Weights of a small transformer language model.
Size: 8 layers, MLP 1536 SwiGLU, vocabulary 8192, 22M parameters.
Architecture: RMSNorm after each block, rotary positions, no biases in attention or MLP, tied embeddings, normalized queries and keys.
Training: a variant of Adam for these matrices, 666M tokens, 10068 steps.
MLP neurons of a small language model. Each row is named by its layer, matrix (gate and up: input weights; down: output weights) and neuron, and shows model dimensions 96-223. Each number is 128 + 32 x the weight over its row's rms, rounded and kept within 0 to 255. Numbers have three digits each. A neuron's up and down rows have the sign that makes its largest values positive.
Before each neuron's rows, "fires after" lists the tokens most often just before its 100 highest values on Wikipedia text that the model never trained on; "fires on" lists the tokens most often at its 100 highest values on Wikipedia text that the model never trained on. A number after a token or word is its count.

fires after: "|" 21, " the" 17, " was" 10, " is" 7, "-" 6, " first" 4
fires on: " album" 24, " Turnout" 8, " band" 7, " ARG" 6, " brought" 6, " Year" 5
L3.gate407:062163160167122107208083123136147125112147174169117114094124172081150105105126133127145112099122121173143132187135182116205073123093133119092088115095037143150086177107095140109117118163140139116058145125096125131155159134109124128131146134130124097150043066134148127133122165184146118168183078183132052113108147186087088133109110156143087158157100164119132104063109096055162125105117
L3.up407:186125104107117137123123168136091122105107147136120119164162117121131103093133091105149189130107137186110083130087087053146134161130126172110104110159077133125154134122152181071102114134098109185118125120099138128077082197095142083146128134099130089158134082156151074135119120130170103111146156147141132074091141113072146151115133086148118162108092126128163103106124086114182145090090
L3.down407:086194173137106107128125120094118110123122128082081184104148149094127136123102162130064041155139138133082161163156146129078136121077133086127126138086167129119106129123096125131132085141152150093154116095177100117184133123172118146104108170117166149137156160096110142110159175125132098131118071110135085174177124103103126123133175123114152106115168139125103138100152133103098089183204

fires after: " |" 98
fires on: " —" 51, " Votes" 16, " ±%" 15, " ?" 8, " Apps" 4
L3.gate1040:102166124133152144143172164118164156191163143098158093141163150155156107173122115176142097118135118149137210161156164141170125113104085198090151073129154073133113148079167131128143139136142117102087182096144141093170153147162130131124108108124070152160106112106181099148133132148144142095109129126110155152129119128093087137136178113143138090133090123147123113107157106131135134111150
L3.up1040:067107124115162154127104150122132124163135067124125096153077099086106126153101148158083115114109109118126130155127114158155095169130148132164145105186175143107098147166152073107145163097120117174077131171109144129193155127147141157161142159074110141128138109143081143068100145074098115098174173136126126173168182094108147114146152102142129109150118083073094171132116116153137151135130
L3.down1040:101157146130111079099133114098137167141119171043149134100192174132182127139065127171111106118140126155120134138121109159070166135090098152098130111098139065145172176111097146188120101150137138079183134095135122124123101081084096093107078136110182227205116112158155122130166133118179147117090070122140104102123130169167138122000115207109135110079114153140160138088175146149100159151136

fires after: "." 68, " (" 11, " in" 4
fires on: "0" 15, "7" 14, "8" 12, "RA" 11
L3.gate687:123173135122116171130127131081150108133147091153110106146169129140064161159127118101123124054134121161087130162090131150152117153104153151124107173116083135111092170129121161093118151133062198120118187164046105108150107123116197123074093134117201152126165162136067129114123125167154138079168103085124108125151163106136082100153109144136133093150134097120134194156162122100139134077148
L3.up687:172112166169121161141154111179161162167144172158143110131124066167095141095165131115161127115129129081097141112153105128098096203063137139162149163146102201112138165115048120124089115115110197127159134069112135132196150181112136148115105161100181111132114111087125137070151130106094127108117120159059236156161126101108125137124132097154108143141111132099155153138149117150099133104122
L3.down687:135136095117113143093086169110108153109091101103161125146135145125181088217074171145085111152127138128132128152129184141181116071118097090093153110133194085114102114139220119121120097133143025095059128132112205167138118050125091116175110089135123196107130112156204095152127123154142145138135161143149073179127108168153131139186090119081154129110155106165122116149163149092137115144120

fires after: " the" 35, " in" 22, " The" 4, " of" 4
fires on: " B" 30, " P" 21, " D" 7, " Sy" 5, " Bur" 4, "”" 4
L3.gate448:137151136119143197198101085066108175130182101095161111131088138088137152160166110127106088075141165161103184049161109134154129117129145136102105107139104163099108126152098114124173120149050131142148156109203148126090083150122185122150132118105135115130160091130155142132114138169159152193108115114123155119135156158150112084122082156109169104154077084127194049107116135133118168104112
L3.up448:175123127140143107139087085110129163088130103142178076107101065120172144091144189105136145122139110165116202086073085149103129091119094163144073154097154194130122164094156131120090130113138134156142046118112172111134071178084114137123130096104139120127175128114123119103111177137145112121120121170176161163086058165156145162108115129152095178151103119092134035142152115119118121080102
L3.down448:096124114121136149111143091110181140170165094095131146217129150140087078130141074180111153125192156162131110145125212076143090106153152075084143086146078131139103113092085085165147194154070136152109177123152103086119135038161097177177150115120111141071086143050145092121155084183110110118120117085095115097128136144125143170171137160158137102129092155117120203032091130158180171184162

fires after: "\n" 46, " |" 13, "==" 7
fires on: "|---|---|---|---|---|---|" 17, " ±%" 13, "|---|---|" 11, "|---|---|---|---" 6, "|---|---|---|---|---|" 6
L3.gate431:157122125123114172111191195097149177121071082079108163128209112102084107152071099143132091129187127168116070160137124096179165084049181059140117171091146187154128082131149150122157140135137106105148123090133064132145128174174148079132041104139170190153168171125153129119099122099113134109137116122122110102105132141182104092098089131133104104117110105093112087129137151076076141092168
L3.up431:124131129139143167101188147112150146147141116085112157122127129098074143108117129121113146131198166141189136098139133142138208136103159050168153129143144154116122162142099153112176141125185107135117149097115102176158156112176096152128107124159128157160096145145133148101120086145183167138095107134190139131074110099146159139123150117128131000151117114207122081149107133081100121068195
L3.down431:093114123140147087162104150151113098091125131229098128109127119127177087107127106089183104123079086139083093153092121116110098130172115173094131104114095106104132141132158106103091132145078161117079130173159159113124131179099165142080144168139136051039178094073164090164132114068119074131138129136089139130160154163074093150241102136132124225182142163107118183088120095149139112153058

fires after: " |" 31, "," 17, " by" 7, "|" 7, ";" 5
fires on: " A" 52, " O" 35
L3.gate780:062162132115124095121120131104179062187090113165150149091128095130134125095150116161149069112125132148166085134138134143060134144176167133086121157130054152174132134158095142162113095128126163107122217119155135155114218170071170110129116149118149140117106134138128074085137086133072160112135116116127144141118196063132104158168100099105112138149160123155078181125117111132058132122141
L3.up780:144146148124115155154150163101118117177160111148132093112110182145082119197116146104143116191112087134043147129123120148150166114162115148089111089121156140133103156115170153096094123123106150166135130116115112102118073190122108134128148143126124094147124115084120134081140160125158074118134139104087175152074178075170096096094184128088164162163116151077126145172149130148110130137101
L3.down780:111087154145135104130113104114115113090093138078118146081109104134131193084147094125084173065139157113167107133118114175056151172126156102149176169148112118111113122159101055169181123170148152119163081104165134104115120071124127148109134140159175128157109179158088137152123029057132166118091156113170079099193120223114155109074080117126068148152142147164121131123138148108149135082154

fires after: "197" 16, " 188" 12, "196" 10, " 18" 10, "18" 7, "198" 6
fires on: "3" 15, "1" 13, "2" 9, "5" 7, "4" 7, "72" 6
L3.gate1295:062100104136164158125163093102101110092124185141101104111122102139151134159193176125143147072138131212099098136133176171140111045130069096108087166162128058140152098094130100117154125100064130106084060127154112141098139174105129117123172150115086046102048051111105131126112067147140158102134120098085105118118142121107103133047073104147157122142094128157104079136104120179072137182101
L3.up1295:087098115080060105186119134170090157161098176134107098113203123122156127130132140153141132060112135137095089181171137169098129129130161138036138135127111090117209115116089127116105135092105135139114153111122129114107122108088193093116064140083146137098160170130105096081103126123120102156155106076138077091158127097083096100122174108137085128161094105136074074192104081073113113172106
L3.down1295:173181129145183157123174079089114124128166161109139121132129135163118092122135109119148126181178182155101119115062157057114144111124139106195141114130107179142071178158111174143201130160068094144128145114080087117157126114159100161146169174135108137154176104105102237156118159139149134121127124176145176111128128108070136120082099205144095143125187123127163128157193197141139141050163

fires after: " |" 21, "," 17, " in" 16, " of" 13, " (" 11, " the" 7
fires on: " Tel" 15, " G" 11, " Sy" 9, " Q" 6, " Cor" 5, " L" 5
L3.gate366:133148115155136133111143172089121071182151137143119102130156076114107182170194106091115092120135098114125201076172120133158108043179099139060119126136056150139147175149173158178095115107063143154116179168154148172100142171096124092150133142108155127149192065127091183096089146210134150141093154086132153168175086093143113159132102097079193089145121125131111172144085155166150116130090
L3.up366:139140129159172121103116118058145167163141113126142094119143094123093147139153069115139089143154102163170172021135144219132074130136168102128099055141076109090129165127156088126127143150069101152138108146154139147113139164107180116151165118146185126126112062148050166117116175173102147101112194136099136069144132152111153121120130124128152083165165076041154172117077157129169139120071
L3.down366:125103142122141172167147091158115104099127136039122160123174137052122081060119147172125104135159190146181096186119147084110105113111172111129162159170160133183148123099111128056173128157123169130255147095150128103132153106137089137078127094085084099151111111125161108120142108079152111127060119114088184097104139124125105117047156182151175144111110096112175153107200127153095144082123

fires after: " |" 25, "," 14, "for" 9, " and" 7, ":" 6, " by" 5
fires on: " Henry" 12, " William" 9, " Brian" 8, " Richard" 7, " Charles" 7, " Robert" 7
L3.gate263:142101106136076173151088098115144109154170100140103145119121160127152146128136174111096131145087139131130093136135155166090110153117109119093186162096066144130123151175081120113155158118106153165108187134132114167160107125104120132106127115112118144154134071114139112143157160186091142094134110185143107137187138106152089133105062122117159160095149093087127136155165154118090141073128
L3.up263:160158143137138155184090125135142160099155087119107119113185064136124109108139134134124084141135132152188135149113148207170131120194151099138157140086153140170175113143121154079134153083119100096160160147112111123124123140113106115124148099110172140119119131139114083112160124057255137125086168097147058128133147147110121102112123154126090123130156100140146108163126174069134113111086
L3.down263:099131102124137092090173173167139138171111148171164157163120182118155152128099170104147141128132140128100106131124136116092115108079166096121146107129135137087063103140112097170106111130137198136024156137123103169116135079137150121173140095121110103115125131145192135149121162233053138110128112145117155131081091093156113110162122115097138174165138147137111185177169044146146137122157

fires after: "-" 22, " (" 14, " \"" 11, "{" 9, "/" 7
fires on: "d" 23, "c" 17, "n" 12, "nd" 11, "p" 10, "m" 6
L3.gate325:121139094124176141191113130156132134116087117081143119106121125156096147082139093113153132154121106171119130178163176112130104059131159131144155149195130135157059084092153145128120116127099114128124225164188080106096150159163113141129083067057123110121075129132144176122133117153092125145114130112094107183111159105131103141153176146108108131133091132162105124126100106115127129157145
L3.up325:067156164173150122138147040165145130111094170118145172130183114116121150222137181171160147079163169120191089118159097110136070094106091145113104156199198167206132104104083127159092117135145092147131134097086178185205162054128108123096111127089114138107094133153165134152142143119113126159103135111124153103128127103139110108160068044183189146124152119144135102129147100156114112102171
L3.down325:131119138126112174163088143056170101121179127076146077117132152142170134043111104040110164173116077100090163149127131108111114133141166105119120098125098069101103137139208119110161112098069136090134109105179098089068098152140133151103159058161147106131148134102095105091074138124135101177161132123127092141131119151114154138120169177132073156119040174161117114127092112153095131160097

fires after: " |" 73, ";" 16
fires on: " " 33, " ." 10, " M" 8, " —" 8, " X" 7, " 0" 7
L3.gate1119:103154166104109128184103149176164197152115136170174071108115130125136135084085143129115091077137159076176135177118145136108100108090103139123139176088137130161060115117130115173122090160125112120076186157124108064101165119092111107122089127093153163149112102132096145115119126138163129135145099144110122153151134143086119127145147176115130102139104132056111170085100117129130134086144
L3.up1119:123119142081136096136122097101059106065162136151143141163095104140126148166146134117137083156099104179118116146134191170147116176135168122126101147160185081112153137132183049135130125132139173142132162196074094124167135140190172140158192154177107110103172175152126159151090090090138164042125199105090182181123174074089082160125149087157203124130064068133115152142139111122139090171143
L3.down1119:110155124138109132088094120144137166173120114000142109097152165128121162128067147150124100146146146107128065133119153096039152094091110153139098140129105120151136136105122152110103123115130085134172092107137156111088093115106142097103067137083148157175126119160129084119148106139123110082110090159132068110167144148157158095000167213112120112070138134121162108161214146143113179112114

fires after: "," 38, "." 34, " M" 5, " imm" 4
fires on: "7" 22, "9" 20, "8" 14, "6" 13, "igr" 6, " Ireland" 5
L3.gate162:142155131146129156163197144077075140150143171119128167065121074130130133182205098088142030059120110125112132148103134120174085126127113118146110103179142164100161169113057139062135165132146089151086127140163174152113143132115120096142071079084117095153176123109146114134117055197145107110129113060094177152157125081063090123108139116111149137124069106167070143168118157132061116132127
L3.up162:182110133128138068214077132124138119195124129132106108129170147159128128165139181086082097136138123125134121083090127090101161069120083100188158148131113163060091113117140109134119178207159117173152141126084149156067111147145137149126089088087147137131136087133130089133144126091103106129092161110087148180153112139085171101083140063172178106141106101151186139103138152140114128135133
L3.down162:128151129136171159090182139159149123069081178138127131155122155156137100068133103057120148114146153100063134201147139158145153127142140110150059159164100083127159092168133138106137093109136103089078149085148134108156102111098096139123134090103137128088142138124152096160132131154154095114128121131131110102100153088122031167136123113133147100109140127112112131150114137105085148161107

fires after: "|" 28, " |" 23, "\n" 6, ";" 4
fires on: " " 33, " gu" 12, "|---|---|" 6, " U" 4
L3.gate458:136113166129152082109107135114143139100143132166095141158127138133111146120054162115128150120131100123135126152180150138153122197109081095146238083169073086123103135100134099133109150143179162068081119125127121162171175140125125130103163098140079138103158112112152120125108145148097089122136114172121157144130162125118152107155144135205167115108073156185001184135130130140129112125079
L3.up458:150157121036121074138160136091203146144145168208130132123095089114164122091193112127144117139125157084104090126151131185180091121112173065119065111107161115150139077070164106138092114144136138091160165102101097130114170147081110118118101103160132089155152083114102153084115113160058185093155112100136120141143142088096064128116110135125102119141185122131100142135166161119176100120095
L3.down458:131147126188097128107110141176062079136150087128124119111165138109061153158123139121111122118094130169165126152125157092053176172151075121169176151184109076134136169192130080134098106099114150088119127115147203148168112141173034113133147148131086162148108150128131082165150154078182100159105119197182129152108126138126110103111145123078089147120155097122158103091111177105132139178141

fires after: "." 73, " ." 9
fires on: "9" 22, "2" 11, "8" 9, "7" 9, "1" 8, "3" 7
L3.gate528:118171114075181151152121078109142139099117164161181155113173086113129124136169135108099141119121099096142083151128140114173106169125172141109082175080123140105139141107093118117128122099125126144077183173091112141118130114142143138143119116080160120164111185157171114144173114092151124123085161045155186139139145153146084140142084180095058121174143125153078116141168177119071131091159
L3.up528:147154056117147163121111128081152156122089154118146147116164079100124148135084131115113194171125092107124107080109104058144174165120144108193102138113097083099125189111118133077149133155103075146114148114139122173121119161136150094143126133100084128108147149146154105100138166101198105152114195133186129093139140179078133209143164149132100072171122197138085162125119108164082136161187
L3.down528:187117135144115141158147102154165148120159141150146137196076184220134116155196131117171078142163151125112115151107120147158105150152159081116140094148174114148126114085132167051084152125136124079110115167090148109147099141084113162157135096131125136131111111145129120126110085134132182148121086139081122141131104074114116123134174167173127129044114123160128070146118106129112160117073

fires after: "\n" 37, " (" 25, "," 9, " |" 5, "." 4
fires on: "W" 20, " Cl" 14, "l" 9, "L" 7
L3.gate1242:178142206194142176160101148109148153137097102066126103156107109127071207168123113089140059078104122172133078156113139089132143133161194101102126158150106152199084202116117130100129166159068157147139138161104089128154120185111135098141110107080144132129039133129141107090111163148114109171075108107105145098180199130172121109146124097079121117146107128142068156120123101110139129141095
L3.up1242:142125100169171101130106131167124124112124112107120144172187137175117138112105179113103124117120168160120187091109157169141116071161175144099173173124125177109070156131139106154125123186100164172102123112113171137167135164139150156117154146179127100114129137153162119067133170180176137152128166108182181139080134112123100136144093114133159051125129141176087089141092126154114146096093
L3.down1242:127172125153094166166111147113107138088099176108142149070124090132093181136155135158150067118075138133138082150108102059127163145104138128109085118130177072175143110084091110107105161125153135062188160126064083152071129146106145122168128106087103148142122124088174098117111124157127099163143125131106094108150126175101117126053165084186123188128134122114127157119153145112121150119165

fires after: " |" 62, "\n" 12, " (" 9, ";" 5
fires on: " Votes" 15, " Swing" 11, "|---|---|" 11, "W" 9, " Peak" 6, " Ref" 4
L3.gate1497:112144183100131129161084151138104174174171140104153136111133209142113121130089100132114118093111124097173152156112111103179111129120151160122156168096111114115102126213161076114150112137100099170097143108165064136109126141124103130126128086138132138144155145153166106136134113083170132152121151164125126158135095071148139154169132141152116069135099150152139113100177103125124121191130
L3.up1497:068172136116130126132107124176107149161161153091137134110149188121128088065151138099149093143041152098165175169162119161160116067150141092119164137080150086087139154190116124129137116126091129134134184126165120097148123076112091105118092102116147109124116116163183127169207123128172089194175125097171142119217115102127161136137110116148164104120098167076114109100171175142115135142112
L3.down1497:136111080112093076101130136083093143080139127156093128113138090104137119166107083129130150168156143143108130134135133142146147149139076169175143120131132136167089138098117149101093079112156145099121135124120150147114105165184151137107158187136079156200102123075144112128093102123077133073131104089102104157149153070108112137104096146113131093165110151114119153147134209085081155122159

fires after: " on" 33, "On" 12, " On" 7, ":" 4, "ic" 4
fires on: " May" 12, " September" 10, " June" 10, " October" 10, " July" 6, " also" 6
L3.gate276:149130159169143149121112100077132160129201074162172133135148177129152076174155175106091117049121135141163146139147140109175125120152153129126098111113135151134088130098036113145154142168099151119069164094094106115184117170114121129073134032144179090123136143189111146134121079101133131081149140184110133169206104136119119120114086104085166143098116099149131153179089130059108106129114
L3.up276:125110097101173110169169129096135165198138151090142170101129086124113119132150146181140107173194124157084182131155161186114141130092105125173155137135114136145111134112120163091137110106135124109149194115137124153146131137110129123159129126132096142120129111133118137109128101077120072152119084138112184137038107115113150129045185151116121115154061153120126118146157131094125159034143
L3.down276:120126123145177100111097085133101065063133122199143115085092120105140086096129095107135146120098121107199072099118099117121128121152170166121136094117103090117196127172117095188126132125142173114114125093134080096147113078172120057090141134088103122142123148098178131131174149138108111111125174158107100146163131127117115125174088170116142164143144044160108152114079132176127141132141

fires after: " (" 58, "(" 6, "/" 5, "," 5, " \"" 4
fires on: "born" 35, "t" 15, "n" 13, " t" 7
L3.gate832:095154123073119092128114140125139128146133140091120150173091119133126156112144137128121158134130147172083153126176157146158100171134123135185160133108092149203057108136138157083140104119182160108112185131175135114171148165175149112104113138064107167152024110119130120072111179154079141126113106108080113080170145094131102148146147093159157135086138133114129137152045067127150124147100
L3.up832:115183112214120127145082121084096093116136154096142106122135121216089113129110172138124123102157119161111156152105114162110090161050144077120135157097100107094153167072133115157078160170148113106087108183115098142136145108116111083124085101163100125118140149160119117159120077090127136066117070116095176094085090126132123106134071133107145111164098129133061118101132116120099107159055
L3.down832:181103111059127130145131134162138132166168147166136202122143125112203132131141110128133162161113084148142160085116140139148184108111054143140099116117155137128159131132116134158090155073171124115102125180122173136165118161113112146165175162110173186100099112137126109067110165119118131155121163182220080152152098120095165105116205141129095132113125161151070148113156169170212154100117

fires after: "\n" 36, " |" 6, " vol" 5, " D" 5, " O" 4
fires on: "|---|---|---|---|" 17, "|---|---|" 11, "'" 10, " de" 9, " X" 7, "|---|---|---|" 6
L3.gate1110:162133110123105160111150144183179101109112116105098162135144131088093101104124102105109170073144158165110126140144132148134108170097148091108182103136087166167117112169112119095140083129140092110091125148131168135124150156184172137097170114126125104123137114134093131120147170126106130144147119104110117098130116080111134126143132132150167124129124114130060020143104130129028120132188
L3.up1110:111121138133118088140110132093103113151076129142096150166047113145225170115160093115104170054210108106104129088136162111117110137112120095142119145180113116104130168109135127111151085103149180040134129142114114100219103095153058132123096147124148085168166139119135131128091201138063136126105103100094129100150131113124096120144104153104112044112095141116066204181077095142177153166111
L3.down1110:172142095127126153109161101180153141079154097142114089091228106143097119135134126134151102171081112130156101145088101098123151108115111153088144109096149116169118098137116167138120112158115085187121097101119117124046133211158191124087149121130122124107095157109083102141133113108162133141132142117142148181102148113134159130127192103176127145112142100125164051119137151126083128120103

fires after: " |" 24, "A" 17, " the" 7, " A" 6, "," 5, ";" 5
fires on: "ux" 24, " ." 13, " 1" 10, " UEFA" 9
L3.gate392:085146141113183129141179159149166109147121102217138137134069112173123140119199092114117070149146131181130157155157192150108069141076111167126143153170129107127131090119122120062116119100131103100107212104110139134127169106139097099133086130132040127132162167151132126164100061130159109084153123082025118142176115094109123118125115105138128108135140156138141146158136093152107188179151
L3.up392:146161109108140233130181107162103085140095146148167122104062104137066129148101079120141132110153138136129121177117146124124124089140106138086117192144109135098141048132120142119128119163189105120119049127108155092077184124102121129137097102112104118126149161081102082118054138127141126137064149149095146110090104152130166095129129180139141119165103147100151133110151186095130143095182
L3.down392:094122164150144044119092155139117145086131122176141123138193179103146070148152125128165123162086162117188179115184075129157127132149184110121099086136106104165169167116069084076088139078101191147093156122142125133175117089178124098157153111128121139125112142164099129116193075143093119135131105109184087155141134127134118129129060100114110113101123127130091101156146116153102116184122

fires after: " |" 69, ";" 8, " was" 5
fires on: " " 22, " 0" 14, " —" 13, " none" 10
L3.gate649:114165120117129153154182150133060124144103166148137105105077103113153101184100160104109145127118116085096131224141127165203142102154160134170101092149138147149164197127169116166118115172151202168114074149126150113139173119130168127092093103124068102110122082127170122102135112104101095102123118092123136104130143063074146172188111117152134137101058129175107107162142078121118113174118
L3.up649:130110145122088183133039092127152212183123144120146120117180158100137114085143132099103063154129170135108150142062142144155082120140117155111118114128161089114161120101168060162123127130123112101156169148129095143148152228124177108167086111124098157156145157154119151117165157124107089144133206068147147100109082141120152152129178130112123147159136127107147138155170119162178129115178
L3.down649:174182143131179125112204126148098121137111157147135107157117081165078124178122100099159132107138109099164101107149136108173144076116135094195174121096141135123151083155145184088216139142166119112126089139139153128138085109128127134149161158170173139123116175090110145143098142127156154101113104169163120122136184101128125115142088129131130109099098106137110083115093107104156121118126

fires after: "\n" 51, " |" 6, "-" 4, " W" 4
fires on: "==" 39, "|" 10, " 18" 7
L3.gate1313:130136104067112129114173100127093141154126109157153123130153116109189147208071107127107115120126153144147137162196149204126075095146094139103156085093113149133061119138115090143113130143079196126113123111100121112159129205090088114147108123143135185091095129183153093091096210183138164105142128125079127135148156110107079131154141118076175134108120106106073141080140133139143164133169
L3.up1313:137126113135134116163101173145176135148149117105114128132104125142077118078138192144112135157132115100083108166124112148125193133152091131197112089196123129064177135164159144161133120120112100129151137181142129125163116178099117102089144100104079148122185110109112149172144074118170102105153095133185110026052104122127173105133134163141156180116109135204133137175128111114125093113097
L3.down1313:124110107100124113082133110074129079116108109162146128135138114126159128122155128115124163137094108145165128131122135110125091123119155067079131129095157145150074075114109112076084143147134151137047103117092134154115121088122147156161133156158157080164082122148134108104107184147092199132131162114107141193164143149148120145201105094127081089156120126069116141103133088165083148123191

fires after: "." 34, "\n" 23, " |" 14, "-" 7, "," 5
fires on: " It" 20, "It" 11, " GK" 11, "According" 6, " An" 6
L3.gate893:162135153098127165130222137088131154214133167092122127119156123063114076167098053151143122134090083173170073205130113098133100162103102124142113100143072141148104121150139113156141161163164130160132126121137100119104106112098129084122121133122115152173105095117105131071137180165045134179136117106084145085177135110105097129162077083106097096124102102125060126079062128088144188092122
L3.up893:100148122121115068097142168188072127081132116168146144148069129124044108141112058135143119134163113079167198125135136126150125138120202113228149096135123162157112135149110099132145122107017136080073151114175109166145197103098099155142165108134096102128120167160123158132104129086129170149074123093112152145128121128096127153141065176171142083103110161133133096094116086072111151120215
L3.down893:161099120121092175168158112144148117185103198158158121114136106094172057109092168083128139109082139153102049164112091129053094108098087125067114109105148071100174138131150133116113154141199148121091127121114136122091059121118136100111113111146097164083169104101135093130164144184094026120102128174153167136161115223088114097223118100109124126125132096158054135079127138144130117138094

fires after: " the" 30, " (" 26, " |" 12, "," 7, " that" 4, " –" 4
fires on: " United" 38, "born" 24, " Lin" 6, " Robert" 4
L3.gate794:135129158102190181125205143134130124095154119111121093182116092090102123135163111120116105124124121092190025050125128116122149150145170142103106148147138101134193100116129163123154133106071139164121219126117119103115192117077159156167089153148175155086117082082122096110092159130106110137154129142122121116168168147111128130116053117158130094145100105065163089134172131087097094106163
L3.up794:166148183115137104170158096171101185108114086172105113153173149096208103200157122146072110084156097104052083114129114144148130149119089147148123171146089106166159124152097171130117121092115194062105153177100176146104189144116136128149103139218183114102114138103150082148107146111130132162163152115129164169114104129106155179083119086111123134139122060157142081102197128146159077180044
L3.down794:089095057114148161127098160133153099158146179086134156110143121128098154075098104134150166150098148141144170135145113116058133147177166111143160076108156155119127110126157098129166096143140066163123117085156121101120077099148115149157157141066092220116153125170120132131177120167097123088062155143105112110109153061143123067125149153172158087088104161090081163145132145090154146076167

fires after: " in" 27, " to" 23, " for" 19, "." 16
fires on: " a" 68, " A" 30
L3.gate1094:050132119097151155099123119094141186100108160078110135133095144138134117096109084070135112115089129134135144191120187151128101105126175110073116128130147172105114076118164101131118153133105110145059197149131113156073153092118086157139154133077185158185108180143142147110089145161120188122133064085147101157138146134158109118074075086143076090123081121124140107088086144092132148108051
L3.up1094:058141172070117115070098084157127122137097131124174164181089185139163135224092120145142079099098171054131106100154066178137173144102082168164154096161147114115118083150116115111073071092147138084107149190137119170145111118142117158138130126147102134115132118100140124117136081175052080104083139125146165171120120105081147170161146100123112151150095154201095107078129172134103110180137
L3.down1094:149102086125146153159178161111116102128155124159110088130122091151136116101148126118114222091132094196148166178084189147139105104121200075074095121162126133111139120106191125158212177112148065146052132060090125119086134116105138119104146116134142117122207103139112121111154151120133131142143120116105042134144130145116125104201076100142089096140101135136167105115100131079104122110104

fires after: "|" 41, ";" 16, ")." 10, " |" 5, "." 5
fires on: " \"" 42, " Label" 9, " Total" 6
L3.gate9:086128148146169131163110103119108100148088133128111149124086094120154140177105090116117144113137125128107054165156141075164061111103115181090131208088113131086100188158100134121147117108179165126043123090113124125133118195155117092158140135083117116141066073114139154101089182126089127105132113119121079144175146071130084108160066135164120079108137160134088130170143139153107155142084
L3.up9:123065106087119141139136090123094188102133100114151156128222105111092126111082151143097131112122092174161117093178167138139145159153092109102124144107187094087161075129079095084126151119105128167146133122180119086110108058112168118156170190206128139131133178116161101124086144161147111198109141120111137063193210153125099094113167105103122132180148163078093070115082114191165154114190
L3.down9:117126100157120125079089146126156107149094082093127143122118152163166142143118125094153092171155142097105123147133142137059193075126142159123135154173110085135123147100143155114204122136149054122177122078121118168131096170091147135105076129118140130086084092140111140086162145125112092083124123155122123123127061143129112210000128127148115140118164120131148115174183133141150128153144

fires after: " on" 40, "On" 11, " On" 7
fires on: " May" 15, " the" 13, " July" 11, " September" 8, " August" 6, " March" 6
L3.gate114:121106211070147191143173112143134142168146170126150128105116179146132115138080145119139080125138136118134105167168176172141143115135126146122123132187134064098149143121112110166159096121108160100112171152165117126077105116142106179162158137111123126112144122116106170153134081211146128064146138138065121165164162159116089088123121119114118130074161119242121128092128159162058113088120
L3.up114:136086142173123057104113071057149131145132098067136089149126148113118115157060131123101125091133127125210164073131123065138144089123086125118140170146034153126038092123160129180133073139072093109109140126156125166176075110136064183106140105132131117148128139137165081133119071177143138157138115145100110130112127088149153141094102162132148121122118130066151114113099146128124135101146
L3.down114:153117106121115178145148176168138075098165161213135151094130118117154106117194141116129150153166146132108103171076179172138052156188141110122048122112190096154196146155138108127160136121150138121056108151130128141114109152142139131141180142115141117057194130133143137154131112147122103082110140081127117166168147175108101130254121098112099098121130106179088129128167119135128117100166

fires after: " the" 51, " |" 9, "," 8, " of" 4
fires on: " G" 14, " f" 13, " b" 9, " J" 7, " stat" 5, " g" 5
L3.gate1509:124091178080140156139138173078183126187168110103134177091069157137170128068111120139159058113103072157160100109163117142168090074119151131090213150117164140138102100157141081139118088130113126086140188114141106140145092179125161121159157140178158122167104107150131122129112142169113148081134097122044089116123137111161091123145113120142123192104110115135140136104123078098157182117129
L3.up1509:130135151106135123129141150139120124106095141174119136144164093125104140121149173155122123125133170148079099076163116162154136111157087187155075118109117161088100113159114160124136131128093086143158131117120119151153097122149206108098088131084176119084130073152110190191142092112141065140144101149125110058121150165145073107166135063140124104165056135023109100106105045098178110124143
L3.down1509:133121148156122138117120135099156166141114120000176167077132161146173145120058109167121135157137104137150125148109152121085155143107122110132130137154113112136141108099162122116131107099134113107224120105135111119118128166093100158128133136141138142146078177144115104099115156139107154109144138107116121109150115152163161109000127162137120148095170108156157182156154145122104149121134